From a checkpoint of a small transformer trained on Wikipedia: no biases in attention or MLP, 3754 steps.
MLP neurons of a small language model. Each row is named by its layer, matrix (gate and up: input weights; down: output weights) and neuron, and shows model dimensions 64-255. Each number is 500 + 40 x the weight over its row's rms, rounded and kept within 0 to 999. Numbers have three digits each. A neuron's up and down rows have the sign that makes its largest values positive.
After each neuron's rows, "fires before" lists the tokens most often just after its 100 highest values on Wikipedia text that the model never trained on; "fires on" lists the tokens most often at its 100 highest values on Wikipedia text that the model never trained on.

L3.gate524:586436492483512492475443520459441542514517532440482502465489506496442512442512502498491525399441445415545508521548488514481581453466485542508458497527542581493556491472484490452462509514494533569536461477535505481509511521476550537400522506520473570512560481533587481513447526554489517463463478512549489507485525529511510470537428514511462518475452410455475579599405548531482554449510510511507509474499449475460525406475498521447584520516467559543445484486491532499483485554475530456471540599555453524447495540521458528482557451550548468509527458536499509512509470489570549470
L3.up524:522488468472477477464516531439514541480497455485525534517576460482486500483527468496498519517513451522499527502415539516527513463505438453557465564516567489464499511553452472565491547486501464526478458493560465528496501494480465471534503522498492423531565549474553587503463472559534540503428658452471477525406438484543442530524532391512480477477502572561461488452447467461615549506486492519597516496542453460482485506462465508459485509562444484482418496486497523505535531528542469525549500461531504506529400526449479553436538555469552452503558530536542450517482543483542507529
L3.down524:545479541483497486474408444496537523494521482543561493536500507547547522518507450485521425495457534571507545537505516479551482486545499414479538476522469465470459541538467505463486447497514438532568511468517523478456467482469443550349491508487542544510516464546486519483491432513471499503476572506493514503439582481591464529581446524476447509433430599514462495528479440431546519525484499511489469438494476505504453542501470542497456524524569523502473474502586515482524480517439543483559501441488476433554381434518467534451483447497500438565522483502508501480529462554545454481
fires before: "k", "ed", "il", "es", "he", "p"
fires on: "am", "ac", "ar", "q"

L11.gate474:457400419480469461455412499484542478534510526477507495498472485485482468532519440474478511530383534481473544506480500409516436544466527432549572507531530520511466450511484481439484533533538482515505491492508535506493530544428543559487457475490514468514507531416472522499522573426529548474514530445510482473529528528454523563491500499484506484523507518504494453498587539532505509587532501518550498492549469504580503458543503540521465403476545428516385511463493538537515466584444539502460439484489510482488490521529524517513559549543494493543459477454504525574482443493533529559
L11.up474:543502531488530525429537418486555403564429534502482549533518490405455432536476511497501482517484461478485523490516467458418413506524545437480485510483505514374515462559507482496507496520511506484468441562481486547446513510492467431517479471402510533417510477530486562549471547450503479517527516452456496437532487471508500453463419435462480480539502508472525592519503531532497530525457475468532432521566568525472512491450447488525429477526477441523517486518499557511502480450530505500447501539426552538483491498528553486535460457467493508488438486529500533484456522479533471469
L11.down474:414464561534520480572485573459506546519561517493487493480560608487536481486444468499536497532468510527478510465513582524496584499508439600537517470583533523496507499497496500502588497489476534517583500475561530487529431560536552479521413514463433531557513425549475423514461506469442491547493450472519492516474444537522559441476483519497461549405471503509550503517478556483486533422441575479497543507540519554518491507475472521555500529497513520457471491496508549432529496569539474542448499569523525473546494565418503522541435488487436477485511500470511518494443541527499467503
fires before: "n", "u", "s", "m", "ition", "er"
fires on: "d", "f", "os", "r", "he", "or"

L4.gate621:458510520520493489509431503486579465501474559500489490526466544500473488511537502405479515483494507567514500517503375513502528521584435456530486395475525501563436465455472573532543511496430510552437493528506482537557564476548510423512446549465470514465526471536444526563485491495509518515513533534462523601481512550398501450476494517432499431523487486431517506488489483509538469509533454545596491499521531451488555475522496514550535465542457531609481520542412581508518525577468535533532514450485494470497514471491520497463487484511525476474515452575500534470532495471524567503
L4.up621:495499564432421553440508544542480500493560466504473485592487501510549558470592550457526625445481454499534563472460541507485497484547510470503521503530483578474480445542465467476515515462421464535531489569549522517527506448483500501555482528543519513459493534487494581508514542561474555471490526514528600464442447488504487472537542589481464473490534467516469449524506520509536542505488495451453485474432478556449515535517526558510520571497445513472546500533485472522485468570461518537522601550457477555401506550484538489456466529563507469503433447545569407519511537501503487533
L4.down621:554479513426468562461472523479526440518513551499568530476581512567565482554468544554490483476465515569448470575505571481500469550528499533498461508531485536467471450402515543506463504529536506531572579474474484520601499483515493416485512517537538475429501508481512535431459526471491526524520545474478599459442478481441527474509481553567398489554497515502437479592542506504469480490511528530483475496478488463473541570527450483553544556511538519491443553486572492523548498494455430520499581538485429484440479446564505508538523551512485499511501463500551483503481514482434444518
fires before: "ch", "t", "ou", "ist", "m", "r"
fires on: "r"

L8.gate670:510472500437493504501502412488538439528538499525538434537527474505549517471580536468513469493573462504480526555485514464445517521454445544436462573497452485475495462488484485462553411494501483528435507506504512556530501535508520544514579490531499554578517542491461456526532509528539521480576487460431450531537511444506588502525460419555544546449454514517549478477489511451480456545532536467498526542498457477507555505456495524443446521481553537423477570521466542493515429562550447466527464542533533526524451470506521523461582465553537552561517443500552506501547453518555481510
L8.up670:557541513501443441447426549496514543498515489417484537526492533450500467557474510479443503524488525505494505498508518473570446462470432484420460600485465566481520481501497504557472526439472473521489462504524585558465393502499560525459485523480572504520501505490544554511568516530480499488455492426487410487519474487509544481465457497580498481497556531504487560497498594534569506551428513467542530553503537521471486442486520517532431443539468442517493545474501507526443486544513488467510449459525481446454538541537463522488449516485518455445459485541475545537431451520558449454
L8.down670:529407546482505516428485506415566450516497499452444520504503515496481551520450538510480513445550523526463496474440464485502483520484536477512525456511485489552554491502481508515439514501536498584469444478455496488472483509531488489456547501478488543490497501394487410494540555541498483474447458512454496478487502542503490511506478506495480605473467556546518523418477457418505479556472466563501502478535522427495552492511505454454475447484559585503533514502486471506440515478506558494531447474452442501449465543512531513513503418532528470535504510601433460418515469554527540500
fires before: "s", "p", "ic", "gh", "ld", "t"
fires on: "ou", "om", " of", "le"

L11.gate650:453561477478451479545506547526452436555425529514502543466515509507503467518533476402492406484494512516575489520489543459495516534488488441511518493490486434523570492499551529466515444439501460499509441464530496529504480456508495490538547537502508489516472508501513620515525583445456464506537546462499595485504547466548521487564485579439572489550443407516437491494490463475557498472576482569509497499493466544499489511542490487539524481524515498515498523502486515632494517493505473470409577484459416562504579505549499560525584584493498477480494463509481483500475481423526480512
L11.up650:518465421463447509554555540501483444485532490525507610497507550484483518404520483489566488528546480497527537467493487556518544514437420468501471496459486522467531480497498546506456438501463582421498433542446467496517537535498482407471458555526472506435459500506565622617588502544510512463491542505465450494509452493498487523559454523419464530561543518497451480506478468519497474524496587440524522383469481522553471493527502490549527519495516482450521492462535543569530475523460525554457534503508427510478551509525463524513504531472460554494473496487539476518507494511524510510
L11.down650:458513526461468521478523490480517497553506482516479512454432504470562534492529419556514501490451479454547504477502377550530511470510500483496479513536490516481496482473483476448475472570515490430593602559502454456477476463488479490448473543456569498486497493476473520440502497569532512524509433559468474519467534506415482486515532541475515507575516476512516468539416513505529562493558512562521524407524614503507424548466485470453475517482455498462483527551533456492503477489507488469513473551477438450519509481585508492496468585495476544466525490475499579443482538527492502493
fires before: " 19", " 18", " 1", " the", " 200", " 201"
fires on: " in", ",", ".", ":", "ber"

L9.gate565:488465551483493463552480477522544537439506496540530514508501505518541534582544536488441518429476586412523534536547476563514459477506523483518487439465459520473490527436470486477528487551532496484424555481545455495582477471390494490552498392443535485509479454499481550473498414485534501520476528529530462523464499445464503435495493533458513529556502576461522543522567443496526498526435442534484498424536449498501465508468523447432513517503488452441480500525480497542519409553488479477520459450454526505484500490559529560554503554508506519515505539503563491511480493539529551524
L9.up565:502455528495478483575540460523451450490465499542419472470490496495486553563532492487544509474440540530464461529528496496504559475455438471537439475444541526466510438530487458549499459483529464499513460454473559509494500561487490461514473586480421518524403424504482584500476465498550524497511616465480485561524530536555482518470534489464575587511452463507548510462480487453597486534529543546494498491547507481568558449536493445541545486499445445459463535497455472493488516484423548455482513466550493539503526513494554383524528511528519531498544510406521449512514529500516551496
L9.down565:428475529575492435442542496426519542486483506501495535489451432457455491523441492517529544502526466514499483519574556459566506559490437440529488554590545497591484542481526490558497471476549472459427478515458473490520446520472528616494500482451554506446511480564508454511494446481467452464526516474531480458508515550499491549472479498550474462532498581499536460483508497432449482515494450502497515516482505392522448509434524512523484521523445457518520492430591446543472517512585547563500493497473442499491527433490492419461476447535532487491577548450484495475467466443527521533
fires before: "es", "0", "%", "2"
fires on: "at", "00", "5", ".", "8", " it"

L5.gate267:494465453496568462465448527412449521560524500491515499481428551530444451465532518508508480570479482452478508481557511531492508498461449556503496516470558459520478553505457524476464479515497537529498513529526536492437475403486469494536459526529502463503504525486444509530500553482552510501503470420562415494499483514509477481512462445446495498479488518523456540531526480450479548609484519469503447539549536461452410488503532501441511501427488485632531399491484485475521487386567445501499498494497467483499480487497500562468549452457452526424514567503535515476509490526508386491
L5.up267:467485558451471509541483501470475499506460538478490468511466521484460538459455539499472482499500507523470500545482477497505549588448558521476493522492574473473529526468485534487500508575490517465477531481521558506473556444508476526537532542554468474552509507571512540493520582508388549542526471439459499488586485508540500519504544424455561538500492560455495489466516506528508488474533486514515504516447551509493495526533499538546489505410483547468446499499495548420565489482523496517457519491516520503522484601513517537478513470422540505506474453551603504568472525473511579535
L5.down267:537526488466459489517469578509494514507511502503510519419501513502486470475452474532510554502484509542456438482553513565486561435560554490475501470495476502583428534504514509575506525574506489526457519493465455504438484496452501539512503517583509529583445481522452481542530453497523549528480480474531544571486460488410502560493454500495565541495476509545471505516465427457478517533558486501514467532504485488462459510511374567451521540518515529523623453553483519485541511547503463461506518497550429563536434481497513498435409547491470505457475498490543486538512478473607533496
fires before: "ed", "er", "o", "ing", "e", "es"
fires on: "ay", "u", "id", "ch", "n"

L5.gate549:548582514507457526456456513466522471537577500459562520508519486514488525419518499500467537495470499470466418472528535456451525492517475448538472498512526581475550481479450453514550431495564531490590524494466478486414479454532543532441471511486509503509469436456471500505469478494455515429511489524509525510520482518452508420487541470470460547508560477508426524478517503501417518478546510516469439477460466533429455539509483493533593450445467590523543443536461499531509574539519520486518598527498439504469434442479536506491479478494438507463487511581473530484491547538541534535
L5.up549:450497518479508510508524524509448467490459498561449558442506462505531480449505498527598504516432445503513512536509515415478505459546563439542503524537532499513497496526491466496504551520519482391503582516470476520504505525416543471483569518533576502479517459451456510420469542474450498533513477415494510514497506454482465415542550508553587471514450444462458458486470566501472472527482545453494467500485506524507519494516514564482488543461538496503522499501475511525440498514466450528537486544472477484526513512454546557525434525547485521516544489528405442427466508538438570487
L5.down549:467526561500471510477485511489482431521506515493561562468455487501475493434472525448489447472456516476590489571487503422505528508562577486522459442555506525513524514507500527530544443531544516481559619488515507540433512496548505504378487474553507529460478475475482472487526512502472547493549524501472557496495495509421525446483602501496523496540526441499428489537468537483437573469543428574511449470457517566488458535551463468481488478525486445532585501505491554553493560550521518492448544557533475479492422492499460556507506443483532501456537539468518499477478529559435494558
fires before: " 19", " 201", " 200", " 202", " 18", "t"
fires on: ",", "ber", "ary", "ay", "ch", "ust"

L3.gate499:501533500476563480477558488557490590576505492454487516419492496462518553476465432514508502430471440438533501495516517459490452432477487519513482455459488499486502451501390472496537501525434517537512548466445475470479533434458504515534440537512533528491491470444483517518486507518469529561449520523492460421450517548507545475557518594521510561467503515431414487500489455499506468447534516523527496498487479435550442499565483496505570450551507489512394455541517502565495474563528460436502532542453455532452454447500576446466499507482536487447468504613537480442491455534412466517
L3.up499:470547525507483460576435430516549515454465489530486468457567594451543477475534476483529500504463509531566541482471471474516484495429507550505480448465442510530546427421403509590487434486515493455502574480543514502436525461538472467490493537592510387472487432473496544530494457497520521469489464542490528502470456559486460499485488507556513503478458491517524523483526548484496469473507515545504489527502502494428485528519504548449524449540491524519483517544474516545535464509573494501480496515497515522432444476555483456467487511486489576569539487521484561520512512551417562476
L3.down499:521449487488517440521469506504459471514464512543494453479539507584590501480370457487534460520485526480547469468469505553487470508427490528430487470540477447526553519464430540486460445487525516490538523442497451425517580487484512513548422481490480456538493509472463482479488567495465580518452488514488534466513460565468522536448434515456545517466456477464443439456465457496509540578432516598529490382555495516498471506463473511538489543520529534498508523499550569468520429572533533508523459521564529525498479446520537456479454507523444505544500501456500507437453503534480436504
fires before: "it", "ot", "is", "w", "ro", "ing"
fires on: "il", "rom", "iv", "ul"

L5.gate692:518502465530511563486419440473427502423415522453494429530553430466516482432498515491508453544445521527547441423488478477457506443518530519531544563432522489483425478483438519542481474559476492541470513559516522579454511526458482534577545452473521471450473483445513513529467494496421502518552477534509532524497561481517476589483471569512487415422488504493518520554501464502515475491473551417460477449522488505551491512482483495500456483498540490577540523464540530496516454501437511603493475459502529412520440462500494445578516421494522531586513463515517552531463482472531519483
L5.up692:487564528490535439462528488520473529506554460495499492445451466493519461492462495460506497569488509543503521494497512403506515423461529481581487557471460580475480547521371457551491471543512500512447527479485512517519449478420539499506487469446575467507453486487428497536498498528428567547483505483486436548518520502453537518507567492484542451536466461518440434502494488516484574530512461464532457618580512500406482504478560424560484463440497515529449515511455497519501533518463483462504492531544492412544449410469467497439572566527541446483548417541485469498496515532454476495
L5.down692:537482465550550404514440456482443505542487452503609497481591523556486502450562497488492483477505528513472459468463444519524500539528521498438467539486547533456524543486431455543544513485505503514525518532562528527515487559560434499422531433537572509459494625481488513542492545491534516548532489473518523481507466483437491481482519481466615504472519439475499555560491476475495499526554529416569533534472468490507507447604458517521551486471556530463528566439509498494474473522463479530498504491550573441481509524466524427542544480541513571541518417530456485494492479466441461526
fires before: "k", "5", "8", "3", "7", "u"
fires on: "c", "2", "d", "3", "1", "0"

L9.gate234:483503553496509449511505529481489479495476539497516548530513555480473568492448466441533506486530507549548502513474543493497515489427519474440501573526508509476514469458522512498576567500518533407486501571493457542540553529539522471470511474456547407541511502439481495500537461458519444523523517453559516524466493542450531530504501548493496546503502492484475544475479478458563469501512464468480456486385540488492482437516549504559475435452436527520456476479529533513435538544521458496473475442522443548463530517490477484433542447563589492491548444449451467500501529584511495481
L9.up234:508522484506583632514528496443482482451512486508487498536467529572452461509462521456559560489545547471506460434482510546616569535530529497556532523520468491484474519563509497556507518560520450533469489561496434524506524428580502531486466546479565542526452520527495500441483477479483437610486510485502506495545586530496540471522498511495510471387450479526483503428473492452526510484517423501534483499510476471503512485475544537517519484532449533534518527503432550526498477489467512459509520442531548429534484570491513475490458430515530510555478562489500514516403502450498571560
L9.down234:556509539455517471426429499544441517508546587507485484472460391525419498523507498541447444539460532517481491552511438485467537482524481442498473553465541518419514457500498501475484501549437539465471431494510528509472554582534482496529517465531517541482514565492583490481527526506514441589413454389488535502495503540420463413530484503502498574488500465520463528482487519512482488516579483471527542527527508535459483481505483463438611488478514491550518464497503531436485531569464510513507468555523555482534410476567507476522469562468524499442458479466476510471501482516499451478
fires before: "\n", " The", " In", " A"
fires on: ".", "s."

L8.gate520:468532553510525585542456535433449493471529529462520496579508470534484442479545512513523412521505441484456554508486391529498489499413512496500524493491515519489448514514504507542534506550513473492510496511551508473503460491498597485440484538484585506449486485472536489553528478456543535550500535489466527492518541410500506531482542503430506516541511535466517472446536438518483526435427494430507476523434507553471576447518481526531499474572523504513535596505564497522507541514487429543491481438557509542564541447526543467561608442502515498515553451546477538474474496443504556593
L8.up520:528601590543599562542481537494471506458506549514500520540459525509400414467511426522491464494447539497526451488496509492473486508403500460528501527459479489493477556462489479595536537455464494500512520532568504544492479519445553486500522503532529433508476479466523541533546499455535599542454443546448477440501572386488494516550509489472564499487508516520521541453525504509448558485403505476472511539554526488508514476489521576516522557491456505489497561539548512465490556529540439594460464491532539477502525447520467463569489484581505498506566485498495501507482463499494524532
L8.down520:438564465612563616459464561466547458526456534451514445465504510539483456496488524468456481487463514537499481475526491552455551466448464479508472528518531479568462508436467509544563505522518437503483517453511524526462471523525532500499529466485505492508418542472582462547476433485457562548422516417514409469532504426479454516588495490519493504549470551481516478501451499493434469479435470533450483474559479484512504444500484504443556493484509498452517584515522476475557535534509465507531518473521474491521460488485474518507477438540476509506583504520540476455530468488490450476
fires before: "4", "7", "8", "2", "1", "3"
fires on: " 2", "0", " 200", "2"

L3.gate128:526498485536476466487475515549495546542447456523487477479505521542466476494498534532476455463483454431494447389501538512477502466532447467497523529490493486513548457475427570423502489531508578539477483508470533560451503514570550517533533500517520532558504539581484487521566527494524408463536512541488513462551493431525477464494494536451605487512457499558525449505477479477578498510519492553505494467479474433529408458506491432467548575508550495444547564486510507437453527536472535474456483557490572518520533422544550483395552507563465512511446519618526475475539429544536440533
L3.up128:520477509461521476495502456589442520521457503501456538487545496532523450488442496502482540440457503468535485477424506480469456459492516447499548587480513423541429576562424530505493534500482499473449494550503512522544515450500498492436522584478525530493494428524477489548468515535517447515505450475499437543442513487474520487585422530465550456503490495440428489480489469479524520510465458535467568499441507478440422492550519509481472527498551487508523474512482575497496532511535464473514520451489519560541489420575434477517494609531401583489513507531494473465452437542454567410
L3.down128:507507534461441477493573530550551556472464441550407438471530509508505461502495432538523516465467481508586415501480532533461547456546544544477535488500485469561433514592472467533484434428479501547534579558465542482507539495517522480515446520455524567504521487538520502413442518491519478556472535540457531474554471478600431460513487503420602511498490570515502499500486413521535451499442455547483523457494511527454528477498506440500532558476498497571567518534494442495524515492529582430471493505514543562533484442524465470536479537523402494518461519472477486426463461473497540405
fires before: "c", "m", "v", "f", "p", "j"
fires on: "re", "er", "ad", "ur"

L7.gate676:431571454495508530512527503495480473557525548481517569491505502469482455485482471510516538492443523493531448523463429509528498462473472433436499481476585498515548463504439502501554560574514470443498556486527483505460529522535457517535489502471551501466449467393447528485549456520404511547478464532511535488503516515453497502526547546517564530519497403490448463432506521481488432539506491516503522428477515478534521528510481525462436520463460555534470534457486480498497472520510573448513508514456464534498525472474464515554483517454482501520575510531492550435474544403533585478
L7.up676:585461580474465509498513530448547495552514520470468547459505460507522512471486427489528468525472530477510541553465555467503428533417483475466487478537449534446519436477457451464501501529440529529501532510530481551476501544508529559529514528541498463529440514452600513470525499519494460549452533471478499513516481473513558491529481493471472486571491436480435453517497493447468469475467478467509509491523513446531480532509518435585455549496547483466530592461594498535479478523456520433467534496529431485545408541564566551521552536461513582454549502478434431474524476531460470511
L7.down676:522398558515494487511507475493512436548469451547545474463429578476519474463594482457540502516480489476508540523459495527506505468510507498484516459484483471584416520516500508538447516455517476445554505465591472448484487508584554484469492484502545507520524514490535548431478499504499527592507533478469544587535524501533517491480496507454572523548468491509518529493528478485498506563542487480557479533451536506550516530552556480514476551512511450548550471532460450514555497459566530465486483517572594478446503519541470546546515501473486570484549538475412552463549479549509484486
fires before: " 19", " the", " 201", " 200", " 202"
fires on: "il", "ary", "ce", " of", ":", "ch"

L7.gate365:501499524510495456467483519574594470476500468506475547513505529529539539439511527452529531499484509563524530576560425503507477554543549430430466522500540456461543538491487394484516409551479526522417547489522524471502534529488488502453576521516510526565581528476430505496535429480472508454512592522475473543428500480480498471483541548528517584491525466492446516482496479541491534446499505431523553457482516523529536453462438563567470463475499497515519474517516533509495464542539446507488445582544503604437516478499521509448507490539492501576448472507513503520502541461511513524
L7.up365:502510516483435466512562522490471510530514494466530469564472411480502511532548515503452574547475511457469539534544567520515513486464420443505500524485428534513488510466498443543577483560453482510472406546460546439521599501549462491500542420524592536478507535479500462472563503453540561536505476530451579483539534463565488504466458437555510471505494495505458434567518448557587551469499474523585475508509528483541476504431527416483538549481527509482518497498437483565501553572505511499587517497476525505468523542504472498468431450532441422471498533546535429476437489519482503491
L7.down365:623464498504514483460544499469438516544546456443517576516523491531481496514491527436498464456486494427550484568447507562511557529499481536523451541478470455533496543580486526454519467511504486501520485520424496532531489516495454484465487472489464507484546503467468488548493518530601538471448436498475534452488436429470508486423409489516502478488573439576568511521474509451537442545468464454568450528480499549480531407542493474479510518528525511506519537472443500478505446582497535447476570480485475415540500567462423619504498450574537520420491485524526464553495477514470490450
fires before: "t", " to", "ld", " the", "s", "gh"
fires on: "ou", "ed", "in", "s", " he"

L9.gate383:417498520490523524527493503492490450575566511468506481431479435480556464459506522428541457531542497397487554524533505487522523492536537488566493502501498526590533541444513510493472509498466463498567458475506557537462505564579491516536458456553566481506488486507416526438514524472508458449484525488564505489542496510451523523525510471516561540418456523447529486487541537519508513530445512483503491555555488469516470547576510545459511435469521533521502519556508524525568479471585476496515487541425476524521477399514567606537464427541505505525498517537546484515475441498577428531
L9.up383:533511535484546509402534527383438451555535500478524532474481458417558464582524512544445487508451484542511445461487595530523506469504460502449450431500450564530443419509512470527513495483469533563507473530458519505529531530479502422522497559490539434442544489442560451535501527461434495511475534550596502421559487495547477457509460468508506531477525449486509540517482587578448497503545544540550571563497496515569512482556447471485524424464471554494458466543521480520460504501505502495497510474438538513550476455472515498507495529517471483503534538580564504446511530525498475443
L9.down383:494517593560446527502488536576428507519477469435457510513476539549556592475550543476550519584507436551605514464469527534523451530467543415492586507435510533489551604497479470511491476536559445496558470491466512485560519541526535512460453514476506575426425592503488500524472487515534497519499532447465529467451514481513527484509551552554453441552468523477494420448454465466463525466501536509530522465464512510501491552542562510497499498522510458451534498468479480499521498530510561497557467513513560478499571519490455519554473404492460499526490520587538478423544499480526487495
fires before: "u", "ition", "i", "p", "t", "ing"
fires on: "d", "er", "r", "ce", "in", "et"

L3.gate679:472455536535523495556528465470499393540498466521567426457494526534475516478458506451550496496488487558488478433498498462494472522512530506463549575462516553532507400554458552454478508558459480505528514478495484531446530513551466487531433514494513594461482458520561489509508514534472487489464528481521517467473420496475518523493513502499537537530541520482476445474517505479569503516475495513526492463567493455495452521445499478486456497505452504447493430483453426513545516503463437468553497476483504536477496538559436501511534485509557497525427497526489458532475429455545545583
L3.up679:442544406510517473437461518533570609518475518480451553465494552433516513507588493453447501574542562436513498423542354501490553464476551467476548498471494467526554500532492464470491484533518445494496494541500542485464486432467455503470581498493505543536475514504380464539594467527555579577488528525540520440451481457505511519471497521501511551471513510484490446527442509530527526562531447546489554537580486523532482498506537482500502506552497549440535438468476446530471418519459531532498496533482520516533582488494470532457533527436507538511459444510475462507487525531527518537
L3.down679:502516501499564466458503513477500509478437480540543499421404518508456476481518497589569466507483584436520512520431533533513507505500521447429522512398511477482486478481449535495483457542532534492492469475432454498504480472507470471495445494504575485566555567532505479380498562485468499516567518506504533530552472516492477524468530494500458437462469498473473513434524511548465498583501459551536440515559477423468478498501463531483515500586539561436506476448560467556465440515459411525459510518456477566595566505453538478546492449477504483444524474511540489470490507519503467480
fires before: "c", "k", "ation", "ed", "ing"
fires on: "uc", "and", "o", "ip", "ar"

L4.gate124:447518442513550528455507549507510498490494536482428405549512528581492522479464547578475455451513480540504478507546480556519476352472484492469482471443561506522522491497603457502501507552489518528543520480515432469496430430585486484417477544506500493528542424479503470445461513501517509485511474435574536538527547569486514422517536458485419513430462486513479483494446525537522398492506465470473540502468454473549472514609483567494482473449474531501537486479526539519522500503491537468537481500530451516516541541516468465488453449500475491575493498523461496443479571506480547426
L4.up124:456469544517469439496464504540517536469514510461452413480535563492495545506446534528484495429466485520539512478475538476533396498478448443566552486449550500482453475539508451511553565486539466535533495552499588496589576501555457467502435514542554516512554408461467528479428497519490514515427461502450533539483519477521560449470519507541491474485560535502493443528465494479518554485471530512562544409409438526463516473526543527534500482473421576510543459490487477516495555496486526428477523498549524517542488445511496566498555487476487512491505488515515483447525573552467497430
L4.down124:497467488521462445534547480546569539516576544521453447493551468532512486509459559555496503528495459490504533517504497480461579462459419486550500469494447489539407496582438537506501500541550483486573502458577545442497484507489523555540510500519530503507443466535531532454487492520466508457471477508522502470487440567477505470494518580504522476451586561502452431498490477435511486422483467500466507516526486516502494514555429429527519501456570592466491506510440484489567528476505567452528478466524542482513463520530461505501540477471450539583472484487536464493553505493519468445
fires before: "st", "le", "t", "d", "er"
fires on: "ir", "ing", "y", "ain", "mer", "if"

L5.gate359:521469497558470476472447534408491512471506550461459531488480546535473437472481515461472513532528449442508450489425517472487508560479453503525509478518419442410517533476520440498546564538503495459476434500474579493519471474517506473505465560527517542497540449516433477496484524463473518513464530583523431429476547441470497474564526496523459498540492573496487474491446417489485482547482499438501448562458453535495482476443411550476543530568524431615481517475510488435414419537477536490447487478501546472543551535505489465488472437510525516510533537482516479524448452497526426585
L5.up359:472500516611462451519542575438453443510474560511516460534435493481532495492485515543476481436495520485502526466538441478604573483432504493493556438456591546477572538545523401462481504530510484536516536507510461527477480530523498537462496498508530502486515492485506521484491507519490524482545484495523508396569468489407518431558578504482549501571381508464535503499444481477478488446511502543560435577547502568629481454450532527482527491495478587487479498438474488425492527430510512479545476462477518464466516524501532476507459425512447484537543473531527500520458528506433466510
L5.down359:542430544485494459534530531465472485507506475500474536518512509432570480498546532469502520552511485475512538577530355428456528506498473420525482491486522482501511501543521516542544583488479489454530492468494516472581486525479516554509525466484497524459549505480425468494504434427596476510472484513467485587414534504453563515500563487454502415533493503483507489488459518551450565489544534415539507506464466458548543505475519548501503485518473480560508565499504440441489427450501481477520473435519556424494508503474453509484484526550541524542495531444603488435449516525473475496
fires before: "s", "e", "ter", "k", "ed"
fires on: "as", "u"

L7.gate252:503567489489475500482410459514488465496430547629503474530529527620399486462481458600566460407494466504472488530493537559555474504472560525478473479496527476568509410525505518482517431504523495459448503472445489558522497530548553494582479497472522499558498451522513495462513543477530449489504524546454507480523525490534500520482503495455482488526465480470475543525526475467495414517446500544559488507446463496490455497486471536523510509607459533468524478506524491439554526505522521498522530524529483469537562512492458442403493572517483538481426593507605462530455477504512576518
L7.up252:518517551505517517486516483483504456564505481487485543477619523579467494506580463426510531493483510461480534515578540489506450500509544468510470445406484458492446558474463466516539423459525498518595459503478481485502448516468491552517450473421560463515549500515462547545456428539519509493533476466515506487498494502517448485519495475454546526569550476474575477475551541557529479590482510590522622422581494516482560581610474496588509437469518539425490455528474455491499512470495446512535459534483478522511527485484512533468499466531508477522505587571473507571516511466505547539
L7.down252:456503477478512498554511496567493482464525469495468536508535497554509577516435553516532506496503451507485435542523518494469442430518505543526530497502581481424515412481423501564465451487496591533493493593530458495538524470569522511491519536517477481467565471478567517461510570496534560563473470443454515580517540556566426564468521439458527529554488539459503443553439497500473460509477454524533502486477418518558527466581553425483517491512488516456523558498486469531584487510515474545543504430517530521497557445557489462492525484472463474509444466545535432470462491543465492434
fires before: "c", "l", "g", "m", "qu", "p"
fires on: " re", "re"

L4.gate576:484468499541469520526480476493517457509534462498452482473522481549536545542513505474486473516550459483497443457524492464560505508471542489414553486538473542536527450516420474462475479538434460515558460493509508417468478543524483551481481493564491428507504513516509474561448552480490513522527528375469469557462569479495456436408471571524476488437469443576492559437483479466505563496479501557485517537541574512488525497470455519403541527453459505570515501441534475513477560505464491448469507469511455426476445566540485470483476439552510445566476472509474523522531468594578499529
L4.up576:471450479502524545485518526559470562470528442511469519505568484503523456564477523451483545489487466478476485483549425526517553522508559609511473507428567494449473524493535575520502527486537519498442491506569545465463432552508512509493460572535572467555495523496466504500461404523501447523402483527546496577471517504565532520536501506535491539438494517516470540483465556461487474484465486467487534499486536507535477475446457479463514571504527525556486423492410473563503468458563414538480521582510492573496476521405482512556502421491512548522464534479466540482541538523504493514
L4.down576:486463498474480535431489520538489468557549499511491471540505534533465498523535498423590445473516558450524487512493535503497585457497579550423535542470526536446534504461514497395524527500496505510615479550461553443518578529503488535473481520619548476525526556466492543482489518528517414395526491489444568514534528475517459511469449551496430476421495475497420512557462461509538498486445487534499449466527507573498467546453451522475600506535438503482494465471513449540486549583474421498421515543475421484497517506409484495467438504545506469563482504485430521458522500463495499450
fires before: "k", "ing", "he", "i"
fires on: "ac", "A"